Weights of a small transformer language model.
Architecture: RMSNorm before each block, no biases in attention or MLP, attention and MLP in parallel.
Training: a variant of Muon for these matrices, 665M tokens, 4860 steps.
MLP neurons of a small language model. Each row is named by its layer, matrix (gate and up: input weights) and neuron, and shows model dimensions 48-239. Each number is 128 + 24 x the weight over its row's rms, rounded and kept within 0 to 255. Numbers have three digits each. A neuron's up and down rows have the sign that makes its largest values positive.
Before each neuron's rows, "fires in" lists the words (lower case) most often at its 100 highest values on Wikipedia text that the model never trained on.

fires in: "team", "season", "basketball", "hockey", "illinois", "baseball"
L4.gate141:125127173117122128104148125145150126090091092126106147146142129167119162102090174109130125145115156068107168158109081124108120107062130149086125129159107108110145124137108153146121115134135092115115111120133138146100103124101115121153099136125142130121181142103140106067147184165123099165115095097121133166103123146145121115096137089053134142112143151124081112117119169063162096147114156097092104112114118128112102148112123133094138151103137138118127171146169112116135107132124118131170104146117163133163120129143117128118120090139158110081139123098125126061144107115138151111
L4.up141:113118210095119131150170098117115127127069115080098115122160182175112117125118157120111135115082100103107133137136099134107130055089150171120102149140140120160154092098135143130139108110108143144110114131175149121094130130103095133127109122137116121170154104126105171099122114147102122156123135145133120137143160129167114104129171114147092150121151141124130109146142143085131094083124141109160134092163161143150065106117070123093124135112170149150099149131099094086129157092126112129120129132122139126138128133156125182116144094131115062137118135089080086106149129142128125145

fires in: "eastern", "east", "western", "north", "west", "northeast"
L9.gate251:110110122161132144123102058129131125105137101116084077167157169135136137149121082124188119080125142134134135155111097158135147085135120122126145136191118071133113115131135097179141121121092163061158137129123124124085120173154155164132126132140133198090105136129196147141142084099133142141154157149167146132129133101142141192130113121119142122107155074126113137129120119113156118144110152105133161152136124129108120116127169146125125092138136143107129088131112094117112114154145128127145157110178096125140173104144084129088126103144090129111119140194111166129116102131111122141
L9.up251:137137117138116171138132123150118124124128116135122120095111169134172106166129182148110140129135087101154152128170121114127159150110150086133112123106151139160127155119132124170105110147047129132148163134180109133102159141111155140107140142120152119155135119116202098131119081099180144152098128135133175121084136119090129134093115114119158147142062115132132153121114128117167120128151096130100121153132117107127088107111143129186126113138128129135120130115157124140161125124121138141135125141149152176121139162086150153100125110100143151138101139121088182128144106152138104169

fires in: "released", "rinne", "oxford", "ryan", "randolph", "max"
L3.gate788:150157110143136116120166120104135185124112163106098133149133095088137155127104143160182153134137117150128090107092114138151087119155118135142118145136116133139138134114129145180116191134115112096112117138178112180143145105126169094073163128118089127118151162133142103127152095165145154151137140137155186142133115108162106139097121136106145079103123112157109113128139144130118088142124150140135149135132120124095129168174154199132126125153138126161137145117117159112138123116138128129147153152126111153136118129139166088115149156139077104130170111116142107141082125180147150153
L3.up788:119122156135111113097114126139094095103161126113151115077120117147152131141112120150130110131125144130160139111109154118167155173124169154138157126107090115109153159119157117140128129131181131134124133116073139105138126081107130110145135148094129151119133126084120133127103163150102101128088170171105148115149108111093118139127174141146144141135094171093157113070139128134143182101125133129130124159156123137127154157162074130147136119116138135140121137105140110098122168119128189084149133111089114109142179105112155102075146121131105124151126137119127128113122111101108104142

fires in: "president", "of", "character", "son", "mary", "father"
L3.gate584:131123132143138170133139162134081180145122090137154120158117141155125106095084112159126161113127108162155157147103102143114150109129115064159151101156102117157087122155171085122164126180130169142100105091149147136133121094157149148108128107104131126105106112160144124140151116147123159111120115155142108144075154102121135085143144166109106107090141145123079167122164147175138146134120152136106135135148104099109155146103098134135145145133125153111126153126150149127147109042141176158081135121132131142120162112140135097111120132134119105083089122124139097187081145137074144164
L3.up584:160109097115149142159101143133104143130143132132121120142139178145122135084132070139098168123173135149120145103093104141116109079111127083114154172155109107141124132137122116144167123158125115120116120105150160146155165110157133113097152123101139134084116101152138138174135080131109144125114167131165092153103151096124130131107123161150109108103129162145114135158161153145125119139147123152120145112106128139135141118108124117172170115148109116099148127138162155104131114049119189163121100150107100117127189114132088106113106147149117110104084120094153106158135084138100167140

fires in: "date", "late", "data", "producer"
L4.gate30:194154084101145140150189134140124107101140116096113155115062115144139128155139095161105117176119146141141154163166109133095140088145117119125110105086130142148137072129123125138133142106181144154118123123109121083121132136134171149139119108105111109124137165097105124164142163133133127123155150114117113128132124091097126108103113143130109117078159100147157086106137108154109120150133139128086124064118103127082189100117120137140133108152143107117146116141112153179167145124142164114115134096138105110099139130192139158134117136106131089118146140133119068151137132122112118128
L4.up30:126135136114155144142149105124135103127140144152110126191142110163133148102144133180127124134164128083154158139106144162139124056075102131135151125181158171088119150124147108131149090084105138135119123153142123112084124136111103126133142111087130108171133115143164111170179153105124110156116165177158088144123160149085128129123149101131090118106197120131107129118135168097118105114133076118159098138041145132077131179150050131100126201121118121164127153101097146151129114176135133155117133119128104112111142143144138145140118126119123147141115144101107109136144097148158120049

fires in: "girls", "white", "much", "mixed", "corporation", "while"
L4.gate265:097126112076112117114114154107143083109158156138123153151168127167121150165150141172149067134137107112115150140099158128143127151081073095104092125140124128107128142097121134100128143169076170106113112161131083096119153181097108085124114131169121152101158141084136150166125153111126171164109134122124095139142129119112128107124122124132128103181112119114131127082126115122150155120154125119163114153127127133121163126185122126125127123118130126169122117145131114185129129152163129104137148141101138075137106129116100171134136177130126108131131137123152136105161119178146171099
L4.up265:093146155142133142106160127105149090150107114141150156128076144120116123129126121123124083185126139140105145123142131130118119137096133109131110115111150129119149114114162108132127169141092127123090109189141155153132099144097115158150121149102077107087164128129155143159085097108084121164139162123137116145149117139123115116143104129135135149129143079117107115099130137108171156108118127166125159145115109147158101108158114141182111113137139117124125112146126105225153134119129092135168177130130123095175124122105142185177121179137111146132131189138203105104126167103138161117

fires in: "three", "larger", "four", "two", "older", "longer"
L3.gate547:128112128096139118085166152099108125126091109098103107149137114120158101137103162107150143117110117151102140129117108098143166155128145106123099150149143131125152156134183139129100117121084116163153130127120141166114172156141094135145103110191101109136122105116122190087151124159097136085113083096136122096132130087112141090128144119151086112149063116110141125132096139124142104119158108151163132102114104097082124155114115126155156130132153150131120118121101128124151084137104102150174129147093129100130150102109095168134128168147144130120146126146088155090109124120143144116
L3.up547:094142149101120122113123157113113147121132134137136093114120080138132113123184122165155076121139063149101135146157127158148147145117153150088123131085140184179176158135152120145139093109079118118109136173159135122111150119109148136130113094165126095065100110144133179151155121140117126136117091144139099124170142087106150116176133127158108123168122119077160091164115083146146125137116148131155120162136140119115111154175114148160153168125163126129107132114070111130133110139119132107126099129122133133152146154105119142108106170117137105124142143137124155144116145097127121125

fires in: "women", "african", "born", "children", "who", "students"
L4.gate161:158103178136114082098213138121140146120111120121104105142119119138089138097141160112091108159123088090120135161120187111107113140129081132106110137109092131104152071120138097160115097147137106099121136133139153120141114098132138120107150112147107159105129096113109112166130142108174112188132130114109134119082135106113110121146157170126111168131082108095113134160111122102118154132152176123104116171129101125144124142132117145158148119150143097111143139115143121109161092125148112107117112149101147130124132132078155184133114131140090123131103133137147122084105115139138144137
L4.up161:165178135109100148144120135124151108068101123130141113151133121124084140125171151135106096153132147130125122147117078114100125139135122115131131165105129098102147092117102117150086111101138122115128124135115149116126113132097105141108108117142155130152105149095132117181130063129142122132153153151146156140173080147129130118071183119111129181142082103062090130135102090092132104088132168138126092134101090143173158146138133143163139112141140112094148139183111110112142114120139102111155101130087117131151153128113151159122137093159135114120132113095167147094139134127114115135

fires in: "east", "west", "eastern", "central", "western"
L5.gate59:078130121094103159128137127175120107163140141094121136136153159129134097131138129137159107153099118131123118119127118130143135087103108135094135123087111133118136138132093165144062103143124150149141106145156142115109167155163137160184093119175146142081156109109176082154102183144109107162131140111129122105129141127102134162159099115097105123126117163155180153113115115108163120115146101172182132105131136112096117128108127097130124126152178136143109173116117120139144134112117136149159078157135162087143104119152144119158113122124132180104128123196107128181128136121141131135
L5.up59:158155172138112101155137136159183122126126139112124149135140146083107138111139114139140079107112115086077129176108140123143116163130133137144137134101170139119092115132102126116119068121103160150133155090135150131125066156118124157083106149122126090145140089162118145123103135104113136096119135133133175139129120139169179149120141101105166140144148152103106151096169122150138145101126192116097132135117113126096119123092172112129150142120153145098179119091104128082153099121138120150111150110127152143102131082148175101144105151074132111141143168170124133123102122116136177141

fires in: "of", "madonna", "associated", "darko", "related"
L3.gate565:164145109152111176164120144104126124107117101159087105159125103172099143147125154136151130098176121147145114125134160114155093132135129143118100171121138102100167096097125154114128156106160140115126131145109111090133118128128096143180081157176115120152127160118154124116119099135183137184140120148130080114105157132140127143110145069136080117164113104078119102160122109093141126082144122123107113169131119114113125139135120152142176142096076144137120144124142110106111103132172118087078155083095125068139122141110137117172141075110134162143115102114125129102137123166134127069
L3.up565:173104122176128149122152146120155171132111131160096075131110120120147147170112129129153088145142140129118093130103127109112130144165166171124103115149119129122132100093147126104062103118170177121122135125135096106091128142151098110109144136103150150127131171111092101126159138131171132155162133148129116145083114139121139153143123115125121124098130116103137176118130144121118143121050171108111144114113116148118159095114134090120117131109101134138088174107158097140176092132141134088099125113087108091118133144128135117143149097081115125128127114107103112105094135153138119149

fires in: "washington", "went", "president", "there", "government"
L2.gate299:133123173166119121093098140136138111106151078123143129161095110174138158118149126145159133101094107103101099118137116125113129111113134139130129149125119118178179116102138155180138107093126132139165113134117121127148120101129135117111110185133124109107070151160106138149103088123110148153113151085111095107124121170057118090148138117147088191145102150105118108068151104139152134119147104132158120150146145102130105116127108114130154158107152104086155127142161130099109110111186164094171102107122110127052163111092133164110139113136159133137125139150135122093127144127096166148
L2.up299:134141149188112118146106125143118100122130112168142160166090118154102134151168107057156146097112105130087114097168167136099127094082069091065152135117130125126107124152165119187179137115152152119164130179139124103145117109176117128106114172104122082107100112149153122135112110130095115107142145115118131129115149137066114089111145111186125120111124140109141138095153159087145113121174109102156113134123156100140115141123125116131138134113119087120109117118137126108115128140149162164162131174121105137116130154152114140125139104135160141108142098115157119093103123145142151124

fires in: "assembly", "committee", "corps", "association", "force", "representatives"
L4.gate592:134174136155128168115145097147136138143156130143087114150180099156134140093121164108124114102134100160086122130153103132168106130105091103159093115158143091120136138121130187150168147164140150171136117130138137169107108152094096141141128143132145122177121190130105153117155148118166112125113109126161139128170154132148090138144098134128156134134123143121095115108115127101134120149149119098122104148176172136170110154080121150117100105124106129117141183137135139119116097137189130172146136102121150112155086123134141125113129095203138120117129146115118103097122076151130144182
L4.up592:134094122119127097094126164125176065140099137142146108110138097094111088134150151121138101087120132125155173137130103096103140147075130153120112122129135151107165132143150130110153135125119152193125152136145120079133186150136108116150083147119137125132148132136140143168123127114128108121101151154102145110125167139123082075091131082151090120083120146093084148135141173144137170058164108109137118111081162096132121106110140138135141114117139124108140093130159124126130124115104135125196134121068149121131116149157103156085089094187146105086111147080117149080097135090129141140